python train.py --n_head=8 --n_kv_head=2 --vocab_size=8192 --activation="swiglu" --norm="rmsnorm" --positions="rope" --rope_base=10000.0 --attn_scale=0.125 --init_std_o=0.00479 --lr=0.00707 --warmup_steps=200 --schedule="wsd" --batch_tokens=[32768, 65536, 98304]
MLP neurons of a small language model. Each row is named by its layer, matrix (gate and up: input weights) and neuron, and shows model dimensions 16-271. Each number is 128 + 32 x the weight over its row's rms, rounded and kept within 0 to 255. Numbers have three digits each. A neuron's up and down rows have the sign that makes its largest values positive.
After each neuron's rows, "fires after" lists the tokens most often just before its 100 highest values on Wikipedia text that the model never trained on.

L7.gate1063:136186129108154140109077146102158081158107083197107201150168123138110175133127156075101053145103133124120095147097125141129073094144128140109129140149130130133163098062072139092190151195102152167145095111102115105106082144129197094163088131097106116154143136163143119083150138113104089135073168143111084093168082137201151102099040084154081065116074086044110148108129126168103164111123130125130133112110123154101188076092140146076145153139145121092105126179114145166091087160133105095140120111169116042175084187097137089082063147128121052095116148129073151079084151114153118132134186070116149160148078143130120140154115179132071085119135171098137053129106131080169106143069155109159126155119168074112111149106145149182133134113073094116142100168123093141115163164121131
L7.up1063:169147146157112116109139144077100188104110145136158133108135121096096119105157148058132091255178133153124134151100118106131123127127150115110168123135100208119102086136142132130131087099117205157096100122135121119115139198120100127155128150160114169099144129062158151151154104124127152090091191114127091120156190125158162129091148168126098135152159159138065177146175121120063204111136084123126114158121089109166153182066150095171089165202100118047150097085112134113133110073110104078127148107141131129126186178131079136161086151178123100104150121182103120116136079125141146106120148119167134112156072140123177126067143141125136058201141128117155134165068176177158152094087155145137076146101135085149159135125094203134091047169098124066118078130120137185170099177134141
fires after: "  ", " |", "|", "ed", "0", "-"

L2.gate592:160081149100096137157092100112134065113078040176108077113144140173052156055182097117130110170105092116101143142095069176148184104125101098098127106187147127175121112135082131129203153176105154147099050144105180133182095115110200158137124135148125118102149117120094139150108147174136114166082126117095101101117171144092159113113132105109182082119111125142122116148088153133078103102138086146092082180089154143152151164137185147156117116133095086187105160076108133106048098078166128071144110203143124110161161152137063100117106118120142099136068125109139120113132130109142180153146135200153136105142155148100092151170129104104110169084115129175104112110137132175133133134129092100135164105127092140117148126123103117125131081076155094142186152167116177135028116109136163
L2.up592:128145134114142088144152127165143120102139089193151134127098141108184184120162075142099121113088125088100183088137134127205146140142136145079128173192120208166120162116066123157128091134131105141118107143100182163133110119091141153174104170161133109112079117151078115111153140133144133117166035146140081182106122162082155174137118132074128084124099130152122056132118083132097095148202042144139140144097108128157137091140132067119108064136101134112036098084086150120107139154212086035098117196151163196142139133078058159110056144122171088118107093115099146120166166108127165109127144180111151112122080098110092109132123103201095130126165148116135099118177127083129167113125115115136104145151136129167118196116081101141151112085173128185106130095155140118119167147089116
fires after: "-", " (", " U", " \"", " Fr", " Jo"

L5.gate748:132101124099186097155107154137154181141114092136048048143143152163158129126133166069210113166145100117147128113140115111144071127097190087147129149096095144158188105140142144194118136153093113071167105108138138181133126094126113118107126195123133157125094117163096138151102125111133111142107133095090054195110135104091163098102149148136129150083126079078114195105095151096132111066178187116143168141145119130095159127098087156115144138125129128104170130137090087148157127077180154078063205190164122130098134090111075153088177160125089104146099151125134138152127113129079127075118140118167162130061110145105118083139123185121209159131104110121135183080112102099143142104174158112102073080129112103126181157163108158127122099122101105107137087160109165179122108150098104
L5.up748:121153135057145106096146179068136104116069090136095118109166146135099100124127172131108112147089138032086138145100163141094107135118149104142138132127134078145183088107088174119118103175110150067168137114165119163112155083162096178110128094145162157130130113150095092135137108145133092106109180109118080156109145071115170151108178164109139114055188126100152139196103145107135165066187198104113148094149143105114129120095162194079133120073102106102144128104093104102159129055125244065080145128184148213109192113151131107121049111125122121131122185144129145189107128134093099159060100146103126180097105142134094055113159166129186160147123130101169117145080106071143151127175153198141065160137022126132136130135100126081150146110122137115178104136093116147121106143100096
fires after: " |", ";", ".", "|", ":"

L2.gate532:075105157128166106114145135128179131092149081109199158091120093140103141102126160143097162131099084157081120164101109094140117127179127105077079176104106116069113104079137098206096123180148067139162085145112140078116131135124099127131082143079110096109220140141139125098115098139092107117125174145116098112133085157045118157139178091125164104058117125101091118036118109163059120172144103156142105140141120142132133122103125075129109169158101080165099189134132117132131138108114099093163103179148170142124087097129114127139149087123123150138100136089143165149141120132187102110155123146132155143061121119137087128061129094172185114149098096150172088155132101135163086124178122119145077144165150137129099086155150108072129155090159136137145121138152161162147149100141109
L2.up532:144230186126127101125116107158154139117143141186160175108107138121119064085124129137130112150138196197155108148113098109127189178104147230115084143149123109064122117126105108138100124135121112153124153101104122117082087131102130156167142139093159151118142163119148089130207183119123075146166099136133098095157140109123083115145169147142136123123142124112110133093150186142144129139123142157150133139129117146147133138087105113119147129178131127074063093115078131126143113131123120160181136136146188114160090192166126097158136151135083165156155107153127076104121138173044030117085181124155164153092092136090153188104104166074166131066177120086165210078109154119078173127092095130107111108160095143102133157118094069139145149133121207124147120099145140115199136117139103
fires after: " 1", " 0", " 2", " 3", " 4"

L2.gate129:080153153148149145152141123131142111163123155143106119055115092075130111086194130094137111160127171132140124132108155102117157147142096155114098140157131055155083142104110127121154197138145103179139139168165147140134139149117109120120093153109116156149135166124109135160144143182087081126176177114111129162179197127123144090121129117107093115058136176169108158097169165107122172133033085175103156184136192151128184087098145124130162157143178137133138065130140140114158061168059173107144076160132135152126130156151122078092098106091145183041115123097101070187135110133111114120181120112168051100145157123127137133132196113159071166166095057157087182153134117135121101118073106117085160128103147195115131105157150111096096124092120153092092128174140104137072083152106115
L2.up129:108171098145147130166138102184088087138071142158101056125139142115083110150104049112161123141051104108166110092160121200130124133167168121107086162111092157143153183117113144133123092146128131156105067113187078152177098123094111165109107116180165148082149126106104170121201121113138101198096137147122093134123084127241106156124141105112164152091112141088125093177171214151121108106070084126120186108137142201143105138115115115115151126074165131076140175114144197133183139135130137128080161113135124143150157112116145172112125116129145118146166158159121114172116142141127080075084094086125115132168145149118209147133150166056114155147106088115090117173138078093109121078115113112103086120112120110140136179186186127111124113128125187111110096143033156104084121138136151
fires after: " in", " In", "In", " after", " Since"

L5.gate916:160108125145137120108131149063154114102110067160143129111129137141129156181177174197094098111167123112103136108118100100111125128086100078154156116170103170151132125088160156139087122144086093093185124099135114137089129159089178127102127250124127124139088160139160092151095131067151131154145147122139135142100155154104127102175132155143167158095125100148080150136145127079182161114173139174108108111173125119154155142127132219111071094137153125150157109145107099097000136080128114097063133087125112121040255140127116093152194096096114105135113133146087101182104150066092129120117127123157175143113103145104089071109128143092110133124157123122099099099146133149117110175131144154171085106068097179127118132134046122095138154120126118145116156143113144153083152169122126
L5.up916:158120079137135143099137162113151168134130217115175086102127038100111108117162070138091092185107179169106147124166110112129148187057184127165143085147151105131113172102157091134101159115143158122100130109132175106127114116142073098126144154101152158134154096165123117125125168133084113111167092131152161117134077118142169139196089205119069129167121138124130122117126126067099071157092098126201183131128153105105149162133111109170112135069139097096143195127157193129174168140124119158104153174089122144135140113129130151114175168074125150137136143123117070090144106085104168096149097153114177080125123093082128173155159081125077171142171132107149119053134130115096175140113126110137101130117113182115143058116184107105061168122109112158115079165093063119121161140170136
fires after: "\n\n"

L7.gate894:148109114140150084131105098115160113132087174100156118057135112137130137109129110121127114129111182080142178112166132149093145082123145117115152122102112094092154147106134119155084115110154101101121094161119118176114140103046123181084181110103161110090142167106115088185072137032056083100168054122148153184184180078133135138102113123181108148161153098137178142169168146101109102127094097135137117071141130058147142131114156141188163125148135108096156167138160140139158156138148128146063148142125089143160103164119113135084139134126091124141104123177143124127156153145078070140097130073144183139096125073099163112097119137140135146087153126038082137117124105118161150122106123169113138159190110109115139234112135144122088142125141124111145121132078144121166067102100103
L7.up894:126114099145148090121160090122142095095119188119107192094125129190129100142098165123137127114171073142075171142111124163085126137132094094110107168094172115087161100120174143135126107136113117117144170186149140133143135156130125166094162130100108157126076128122161165098137195121115190118157143122149139162137145145089114107114087121143075138133139203116167100091139104143094168083168106141165139119094118064092078105158166130096124171124013080166167149146136174091180129155157138098129157110162131120115064164116125113093096141123098134121131101154176084114179138046057137152122100087077182110092126117137122212129127068129091135080149153081140068168147155130178191116113106173098095153145142137132146145127086130056148149172122134142150096105167069105134107126129117
fires after: ".", " v"

L2.gate207:134158152131153114098172154161081131103063116127143173119176147186081055168112103143125081125145129084097148096120100119113179108104117130141139125112134148146154155139123100158155127136127090143036055137200123171108151119082111039106064144114137150144137142169095140095103087153065150156146113144051145078123111123151171176154080095122136098120087140113111183157097155179112173113163110143103112149126135120147132123117099092087090074132121152103126180140163166181106178153102125124126144119159195179141172179176092127097148096067091107149107134160143177114100086169150094089112181144125107127129137139088139178193120136122151128075086194176098111047145121090142122115167109157117146133167117096107101115187131136110081113101155162106168107119072178151144133076110126
L2.up207:101102141085067076104092189133120117154157108081144100102145102146107079108195200114062114071082139133090143088099130121164112178145145086148181099184095102139137161144115163198134111134121177072077144093110136120108076095135121147084150108110145112122124128079162197189122103173123115061114125145108076106145108114109166134142162157182069111169164171170134124140153128129121034178113162091127159166114129152124154139129071148074140182112102111124113138105136119140105095132144152140089149163164105104176131113087119136131161137138087115128169096056069153128120124148155129177155096110145142105148101081115139107123115152147175171130141149146079139112119158070147122097187130118145116122143130119154124095188079134138214109150128074147130187101140057147217154157139113
fires after: " (", "-", " \"", " -", "=", "/"

L8.gate101:141114082074179153166193107142095146149086149136163100144093110072147143089154113153190143099149052097147101159122154110147121142145102151067165102112134158179176119102063063073082114069159106139127075171136107177112145091092142201166142155067109075088147162132123075146144071161137149083133122136088115143050178112144122091121110167112140130100146139139138108162074119125113138142086123130151145056132193115130153118164136092152092121123119051090149119171170138122135065099147170152107130120139054143134193106134140153117149106160120142097137104189151118114111132163145144119171127145189106099139125116106096093182145111127096139096116175096125104106134088153188140144153108084141121141131112142096097097176111053119100141157109119129092096086103076126174077155084179
L8.up101:172138119145196084155170066109125145150097169120126089080100181127128132090099173144107134129193159111043161097174137092080129091146179087125165142124120137167134122181172144106135118100116131117150078117206145145118133120150120178186099141119123129169158130144114128108172162172110138136141151064105119096101086113133162103125153085100174083126136135066111116152148092166111139140126183163090123113112141127101134094157119120117167152133069170076121085127134133126087138092137143068107131150145152182157100184156180147089134144184146152131095154172117086081166151185091138134120160135155192126123076108191131121119131059122167083147139137115174073098150075119183100117127112096089145088098166096140108113076097113145166174172097133150122147089130121103164118133127161
fires after: " in", " the", "–", "'"

L7.gate973:124125113090162122119131157128151148198103185124189126079142124117165135115144156135158061072105082092069075061183136098124148166079145163114163129130147160146155101131122107127091145154153066119089105144166134131142097136143145128131117192074150151091100143101135090129111123110140155135140130188082082152148120139145039120152155137144180206133173088062126167146051174106120111067104107105161119204106187170123098148122136164130138161146149095190199085107139098110163114137113091131183129108120139130100149149084185185174121142162095107164153184166084124137144158128130113145167117090156160133060134152097122127114130098143131105107135160157115151138120165118152066152082102136152132104134111139137145123165080122108126135095089146135167141178099090134152218193120068
L7.up973:109142121136173167117134097097073161165125104179084143215076180044107170160117081178153168081151072108132122044138110102109097121139110153074108102154142110109133076200145161135103164083139113149131103112164140134215105162133137101164127186132150065179182135191109086130089092090110144117150154119137067092126135211160144166101151177140139077109150131091136113110102174097135078103123113137136138139130155143135174153159131091094101184106183128178142154168143150170133073086101140178173113146174136102149077167158112147131104183193100098146113112125159103148149116150104125137152123133089098183087147134107123066082154138140143167135093096116111162141119074162117180154119100096161106126084108107105155187109102141127169112111140081126064145146138142168162156105137099
fires after: ",", " 0", " 2", " 1", " 3"

L5.gate1011:172110112154183105142150168154150145155149159129108148118126141093060109162135184147187097088170093112123148156109106098125149116141103136127147141147102168042080136121156141105147124123073111111138126135144120096153104135142141103128081224106132160099119150080162164178112113118113095158142066108145103123167144168144135182109161074119100119047135127128154109126134251125082065165077145100081152132170148093171171110140058170135145178222121087156136134051097185098119134133138143069114090128069139131124135132108107158142166137154095118150077160167085142183097073128161119130144165110129113089093120126128122119098151089085135176106131118129166079081125049142176074115119151098130139090184121083158182096087122130104124109170123123146166125116108121182184161173123124
L5.up1011:064118115108081093133114128150112147152112136160115146082115160123119042089132113194068147124152155148104070115146135091147109172131218161128136178095138067146098046165120106124142121100179106128179109140133109076105124124157079129102142129109066097161122194105145162109115133136142187119147188136088143104064180095072103154159118134141144124115114095096151105117120114145138159124098135199150094122162161087115192152142108147163131146144158075123112089144180166117169090132192161097121136156105109113128117181139114136114099147185106190121096110106163185113140122132159151111089077058101134170113133167136150080151141133130185101092141071106123147127157103137108146162108094158149118146142160141081098173132171179145127144102128117083130186139123104106096059151143189
fires after: " 1", " J", " 0", " 2", " ed", " 6"

L2.gate191:123114094136181122152106100140184109144086106161167137167112165205117111163130106118112156105145170184162182086105152163078153121116161161111109151144129187182081087106135189161122081115136087165122123090196149186132098129110114083144094111108155126124127110110095117110096095134146102130154119121179153141156132137091162091087167113100124192138106115092157135125129148168135101118130127179137069101083195146192151096104090124167146136115146113091139134114089230137133090120193158123112090113142181162084134161095138054102119162140119118088149115156121162122153143091116102090125124142138034183108188133152121119142181152143124104097135091135130139130127116097157112141139112069165137162134171175148136153104159119123114084110135123133080088128135145121101108133110132
L2.up191:111111133149132134128129111157087161170105115148131113120183134150119138111127095111128121123129171150141151129117137078129163132157172156069135145096134120109077059132082121135141147140104052160117094124141059165132106084114162127145112080131098167108122042076162095127131089147073154130070150138114115132118146164114139099129095156143122146101084192064144145097192127169144147044061117164105135124134154125094167067191180108102114092143133110166205061071124172150135133170084168107155165109152137163134174088115132111103107106133166165108140129122119159096222052151167068139144172119095138122127148127102136035126112147112086091109152088142168177102117101070074116113102106123161114171118129158139106110123082117108134134152137135149156119112113134065107105126155102
fires after: "In", " In", " dis"

L5.gate100:117140131099161112140180131175069177083103080140106064152106125107104114080148105121175075075133078113153150108155085095139141159114176150092148133128116130134191129158152133075095139124143105132105111118204135137079104096074130092101054127129126087168128138075141121191126148159094133088168128161091120176120134158133097131073141074145141158110151124102172107149134105134130097103149127139126158073107100118160147145103135159167097104149088116039092142118139144152106118097128136119128102113163140110083189107162120136109144138155167082186159068155129164112186143096107180134153201098096113110127156174082139135123045146146071145164083123155134042093104131142050083173050100146110107110116102141125112160127126142105078124146162151109139136150107074094110142101112130
L5.up100:180132111137101114149082114092108144142160150100127131112153105120132131143142148116152154103106109128127145126167056129166127141166070174130076168147130144096104166151161132132100127148118234222167087116154120179126094151173080166145102114110168127067132123097165115132166162097078158190119201154152133080121146121165097121193144161142106158149138178109141092097115158074095123129149096162108151149092178138121071142121159136144138099137177101111046054099141115114127072096193123141106212076123167196127159149124158176142132130111081117097121116109171065126129107143214080106126146163097141107148137087151125116128096101128126122213133111104147128118134096127116163146139107129153098132163137141096119117110099114119175069145096174125144112078161107077099126140130125
fires after: " the", " in", "In", " In", "|"

L2.gate671:100129073123126130141116138123224130153087118186158147140102065166124136148136095092128089144117220161145110106139135143097157173151090114097136104099081094070069161125131106094152083129114146113113162156200131161097132170118138096130128129156107116091096192147120116154117130077125068115125110147143166180147142160143159132104146168142092117131135141098123136231129107139129091202102140148156072137118161137085169105145145106106124153060176173114159156137160097082173145128123136109097127119151118121130156163099126097148098175118131166176076163090123122112117145138141178161107119158160122169131100127181141142179085114063116110101174124096067147105130103136108043127053199137175073142109113132090119127108116109146153103141157122090083101094133145152132124119176117
L2.up671:133094109136074160162087127117126100147144160133165147157125076149139149108136139153175115155132163119114141094189165111142162108196120187138193118151121142098118104130153150152107115117175116158174142127147094136112213137141110059104171129173188133089095146096115129125141100065144087133090197164156122136127117139091167104119174214135101116122156159099173175178112168162100137139180176153128097099068099110113230162146169103108130143125115139103169139138132157129208108142179153160090171117161136140137156077130138115129125159137129115159155111133173104115106222076072079100068119128153091160175070145101109122061134124156072188165141118075160145166112093174093114067142124163144123103051148127177117164152136128114150108105134130133120151113157104110090173085127122
fires after: ".", "=", " swe"

L2.gate711:037117134176176081139171111115098090075130127147130143113124200138070160082142105088152131162117051128197169124110159126171104136085104135126157113065126081162108110105132119104171114129166047147091127119161150062173097119120097075160135143121118140132120144225096164098061109153066127122127143137108107161100131083103131177108124114142111100133054120078129188179121133130129110131188159140173143164140148132148104127137204104098133164155111101136158149130170154120147123145125114137148080090160109103119111132141105102144095154115053132164120129148066147147114144151162088151055103140160091165097119176115112100192120175157177177118090096128105115113197048139112097182152115145101111121115132098110102104130115128147118096125108152134191099099130158085083107075099185
L2.up711:148117180134099155115121127147119096096157101110105118167097180187060172083150102100126086128115178186114235183146161123104124123159157097107154118115101139137155093129110120142118093094121066150126068140173063110102104146183085082142185135140115157155137156252125180069163140126116096105100112089100094069116087104187130156126142124168189148075163079200144138139118099177133132137126139080111099105142146114168125096132113115098166079120076178137126106157162157131151116089162142132122107169165160108123205107153122142129122154154124147126096122061093115126161147157166130100119176128135098149064133156081118124105079209124118116134110196173086164147166136084096132100150161162117116144151133131161149093137061157107097086145134167103092085172168159145145143075143113
fires after: " (", " \"", "-", " [", " f"

L2.gate110:107099216089120076137170098090083104075079181162124157121128164141098159156152148122109097160098097169083083105094079204171167143104141135130117118107167115118116160121159095100168136147149170115127091097142148098184156141142152107120093115114137146078169130083109106118181073150140139124045118140097165114100114088154144114146102108140083092130096132130127085102088100099093159181106139098126178099101140072130114108109132095127083136151102214154136126057128069141140151142147162104134126131122158092158125162114108162127149114117149143144096139073115130144130085131124121164093147101141107156095107107126080148121145120072181141094162105098203130150151145030177093107133110167096130124169129081166163092132177147091154093129165086128174115118121184118119136082152087
L2.up110:109099123100078133133104119120071112096160165136146092151127098122086103118090098193142165184161128141049094110063109114132146137187173122124157096112125148119154117119122168094129131068108175121107145122118152141092160124139169130184119139130111112107080169244081137104130118162080115094054100104141161091117089190022148130125149089147117085129112156128160134123140124136077142173090154123146099093127128087107101168131164123125129154153135151127158074060147095090078197089164094098131125121093150094126094108100129147133118164134123140122130128113126117076143124145095166119131116074173125125110050126109129103145110168108141153151148172066192144100150137100071130229250074171114157130100074135141083102169129158145141119151120108153146139085124132113142133146101186
fires after: " the", "The", " The", "-", "s", " ("

L7.gate1092:135162128084165142152127142142111172181111125128134139129145169155077091205082157124144089066147140131104132074163199127137123134047115162062150102110128111172120124117093137103115202168136115157085133165153124128094058155148096126109071100161113133108136137169127067138148125140104133092178118149154156178103166105145058102141125160120117176048133178092218095150093129157110114121100085150146115128081157133120101162114126092155158084142139099151136114128107116135141112136076098167092080143144146096108124176103176150167152094153141103115170150136108186132118186162083156182190141112143110127121174140114106090132140125128160156128135150103089223128157157163162115094064104088096129070119120127194093154116108103147165121190122113155121168144105094126151119070140092
L7.up1092:183162135098095151163133104120170098144117127140128154126142152112147097129097127169135124153099159152115094131130129123096134137088160147128129096122070091155129156155138197096124154106097114156099085159136112140154090133111146150174136142173124103094136058126169086184100080120154087175148092160114084147128145100126117123134126123095129134070121109107128113123083139147125064150145099112110181093072177114147087123175107085123055170145126089124139051122110130078123139120090135157161088125112140161118115100141129126093170128163074108114093141119141138171150167075186171096138167122107101130089123127126126096191135112110138112102124110140163205130174069203086133095010124135150091076170109072130081116144072128090143147129113121091070152154164168099178129063157113
fires after: " 1", " 2", " 0", " /", " 3", " 6"

L2.gate86:155092137105124154117139123068146119152117096153101075135118084087104135184109125104139125159100095113118136120148091148131133142142138116164040195178134167151162149158100157178121113125175109119115122079124110145158124149100111095139110096133124124120112102151088142091130115151200087115213166137159107127131114095131147137154186089065163094123152153129144117081092157052064104159083156163110113075105163147095131099128160055149097073148068175153087068168117118127141157096165164113132145160148147119164122163128098089134135086107106068170093128097102086070118070117140142095138096105133131133136162142132096142092092125169197110202120095147094201085097109136180156072088158175125125157141145095163117141145131121139147182117138144125124122100100227130159088183137101
L2.up86:137114137122119167101195128109166182103153105171133142090087092111089157190117089088153113137174148103142158136134117152119113118110137043122063164142158092110097153098111133162156151080133140085113110103105107124133073154140115141118137138149130117116138131140131131142136105138147146174173116123091147174106142119137097166137188136132118125097218152154120085112114085140058101105077116164086096089137099165110142107094138118107079089163173163189111064130087083118158166146089164067141090152087149136119130171128129085130089123113122093192114085125206131123134073116148103088132086139135133109122095126128126080052084123142085106181214137115163132166143149170112148120071099156124097112156118121156126109071105119098201112121140129159230157100090174185181056141160083
fires after: ")", " is", " was"

L5.gate409:159082110154115086151174091138099151128142108089072140150101095120144165207109095090111120103138104178047088120094137133119165160087186157125113155187126187125146105126057097163107130167087168131120146128117137128180130146070158119155120127140060165093101037107153114112099175152133076174142088137108111115094156147156126131163136160121110111151134154122096140167116174163115173107132105123129122127120116116144075132144166130078143168097142107110183112136115121151124174116100180095058158063119148054172130129120127089111116065188088123147171118101129139165165118109210072116151111182093079155180152145093108108123086208130115102158126157094180100066170134078080179137144143123077165165106106159155084115131127141090119120112104104185147120116110192106147157105154151
L5.up409:160107125092108123127152113110165086156119118138117111147080132138142133080160215108105128106142170138162162189113142143133104131135146059123152167134113130115097167206095146169172105183176115087154141156085103135083146136090141143113095120195111099144112089139152238156169131099114081156185113035126073064119045169119164112116082164137132123052161103112132100082112117143178128149127069145104122087157201157092135168088109087107106168089114080125129116083116133067167116114146128137143178124145122118148108028146184122120082137145121127128113129114145110148144125116136138163098120104098175111076102175152151157111167144084164181147166115111104128081190178135122111137092151100179129162116226138132192104142129107156144159128101163143146178129109124151130143144143069
fires after: "-"

L8.gate203:121058137117173136101132095127134109120122182132113147107163140103085102168123151090111079096159132138106147100089131162109160070102098138142076194116126119157159111100135045131167125139113132142127113160179172122193082062145180083065163092105091140104086123104130112124168143221114097138123148182143135116163122132137100137080097087129101100133039114148151153128122146191123136108117119150117112167102186157084077119110109101122085151125119147102115077101140166117142135069110141139089098135129083090148108086119135096086115089149063166152135133046098152225183156103119117171117167123157148093121117123069155134125091099057140099091139120151174116084120112134157170082101165123163094113095108170101136177124120162124137128112160141140068080157145163190130132113131148
L8.up203:150194078111093101131152157107084199103124150118182153196106106118168174128135142116114161097155067125162187077121138106167038157070118172082161151126173137192105127163087114080098155082147127156120099111127089121150121176115126159152114201146128072150199091114094075095066081045127136160125123072143131143149145170157114148152158131078113088137144152092137124161102084084184121137084102130090148136178127104166116119118134142078105132166123141074130096097171115097146084106132090123102152173079109095110131163137129144153107135116154127156121131146209147116125096171179194153159108109126160162177124115137121112130145159199164144173110112128096096159110184115113125077174122092111089137110217149186161080144114140111091142135040116121191133128154169148139105180161125
fires after: "\n\n", "\n", "-"

L5.gate833:083122122131152134128115103106204171128144131136158120089179097119127113141169092148076108152144165122136127168140075105108175129124121127093141209073095126113191123154129094168153152081133108109152088110157111136114132099090123119098085122091155080167145134139121071149177133114131065186118074167135133141086133141148078139170092113171121192142152114102121108142094151110159126089140144169111158135105129182124124125164095128161092135091122149117158165139074121116113137117166142106158162093099123085118120149106129170197136155090120100101103152130143152173160122127177188096115142135169104091078128127125095121213110182097143077108141084116135156081169092122162125115178134172144136170136179169154119150140105134107135160124101116091137100191127120090103143113147105
L5.up833:093113141122150072130156108126210164053168141208168067084183035122192138141124085135151057161151195139173115152103113129108132163100139112106188150124133140114169128171182128160082120077110091093126060082134113174100104095108145129140109147111203074137169143098059123168151131129072086161147122133174164142112077117130083056147116140155158214154109103068109124138117139130176185130144129131130122123107140118137151165128120152139102125100115148127172196165108128142077146137062090153181167148103112118144141073090155200121115114065141120101071173166123114129135136128111169080121119118158111160099110146121094133186169167105176079111211147091105098106183134162135115103159118142128114156178146135145077146124117092115155136122092132133099076165155068093125135141162098
fires after: "\n\n"

L5.gate874:136080185147112084123166120130119179124120072134135113126193093115153110095133083132174125117123082083139102154094088103063116102136105090085094134087166114145175085084160104098119108102179133121132108107141121172127103115164145133122115145076092109107098085126142137127141061139155114156113182114181132128086155147165160199143145163166138134098104076057115208110126148171096115133097159116135087140152105136124093135116125154125120143142129175134129111145125147106118109050125152116202140156135135144084132150067133139094136132132094108109139102084125088227147177156137180086127060132148158125103206093165157093124118108108156141126154115150203141115135157096183132105139140113129216093066127149113157139115104114107163133066126131096191053152093103086114087150164083
L5.up874:162032124123120119109129129146102106036168095144117139185119111187173133074146106087133131130137147128165133114148061086105088111070143138112147117077112106095150081137145135132104149148142125072110125169117117147156109138110165085072134106149153145129189092154097127097151110138127104121107174111149125172149067147155157106109166096126160139108210140139127110134155173142121098076079085128136151098108090168185143158156137111171133156076128148072110141185128191073110087140114157051116112157165110141101087099050106147132143126094103075100127110146080154166155139121110151157129133159114140134165110157084145117163137114119162130136109089099104162121108112116167156160150155149154065209255090154105040149138132082097140137133144140079145117096087149138143057100123099
fires after: " |", ";", "=", "|", "\n\n", " 3"

L5.gate503:147120142136130153135158151129136162116098145051230128107099140093106147094121087165166132095100190096075168148150141076072105192093122091123173157166101147173161141139151169090146170073141156104113056150151078139082156126096122173075106154098158128133148161153119213115129160082117091144105071119129088112096173159187097149132123179143128156115139114130068120157076188084126155145087083152070097104156115104131139192150091158117062111126155088095120136147075153139109130186178048196151149157127076116131205098122119182151115115124156166137078102176107122132122126091075118094151114106113112147091157151134144141105127142130128096122165097145071105158158139164165112077123096137178121117103094139108043127146138123101135133170125115145134167117050053130124150159094145
L5.up503:105077150115130116130120126121119144139120127128177132118090126064095125079103107160142036115072177102088180172158148091087107172128134090120203167136072127157216163156172169099132173088131144158098084132167127146089141215152130111097100137079152157136202105143122172143118165060106094124114111110217051110082168183163108164111102172149146171166076147143089070158085144079118100128116092151098133088154101119157125195202104126114060120116127090125115145180095138118091145160176096144125146155140066112176200086158056157149131100155136142123099134152091120124129133107110132052155121124111101097105144148147129168143161082141102148134120132156071122144154147161147096123151128146164131118072142152147049127138151145087136150170144102115132147091057060173125147140106125
fires after: "\n\n"

L8.gate665:083088054099108117112119133113157159170147145085115124067104131121109192061064100104155159132152128135128073111135102167110110107099144187075164158094108162137162074098114136087127124124156131151121126158119130126169126134132137138140103129167153204104139168168098165149187178117126152141139177088120114116136136188117160148175113111107160144163136128086191088125122092119194057115118106157133158116142138185128109105102155144125054111156171122069107088148109113152106087158092153152125089078145119122074162146132066184133126184148134108167142117182157132141139152123171092064151126151164119143146090073124093064149133116133086096109116108108124121135146066179083158160090118162131096111125093155194176101180101146110169093120095144092153126141153128053140101181151143
L8.up665:134127086122127178081170127093133221143117126105093153105114161173089183103090160098155123124120146104168074191150073134139119152122184185141155162130121167140140124135106124048162112090132110136055104143109156152111134139155133103163085087101107173112091112142089102166098139167168166129132172098104110141120107173162118133111126095081119096089053098079137083090104020094166086156075123150104103083150114124102117098119134083121075150145126142065107107115141119174110117135101135162103107084158099146119199119092091146175086161111134131138133160103153119162125128138130067102105095090108107135112123081161075095152153093161126139133093141110138111116116108100100122094117168133162118125155152170183104133126088128122144153175102100121193148127148174132112095108116101
fires after: " the", "=", " mid", "-", " of"

L5.gate1181:162109101145127113098122127117056112152143092057156122161109139088152103094095193107125090148085141138041166115141129126116125179149166189167145160149148095132128240161162150146185130156142152128077104093106090148143118138127188130140124084137154082123115109135090158098120157121119120111164093099115169175123164127115145169125125092185083137123074125127116113136114132150142130099111158136156087143151108142117056160099132110152062056158158145145108126200213110144139157051185139065175124155156126123149130130161200131138145087191129124128107118109111146150189172215122135112160126090086115145085149179153098102186116119152167111118087106077149097125141093132103157132069112117133114135053171084140112166108100150159090081120103137123129076107095158125169122089115126
L5.up1181:178116122148093081092146160102094086152069132075189168179156161093132089058173122139161173177132132136115071150089127114133098113126155150155166135183124118113064163096150135158124134120180106151138103122100121152130154142064120159118096159137089171100055086121141145146035141120100106072113167172114122099062074145044118177111144109122123096155111139072111105131142118137104111124124142203110139121162209121154098125085124129135099119136098116112055157168120084092130127068128172089079117134101071137147080143157188104139126111129162143121130134115132133112175191160141176135139113149092175144081104175132096136212181122120150145139101146160134107154078147144109089072110056116167132119116130137155130154123140145107135072122164124153157153109092145146155127143100138
fires after: "-", " (", "|", " /", "s"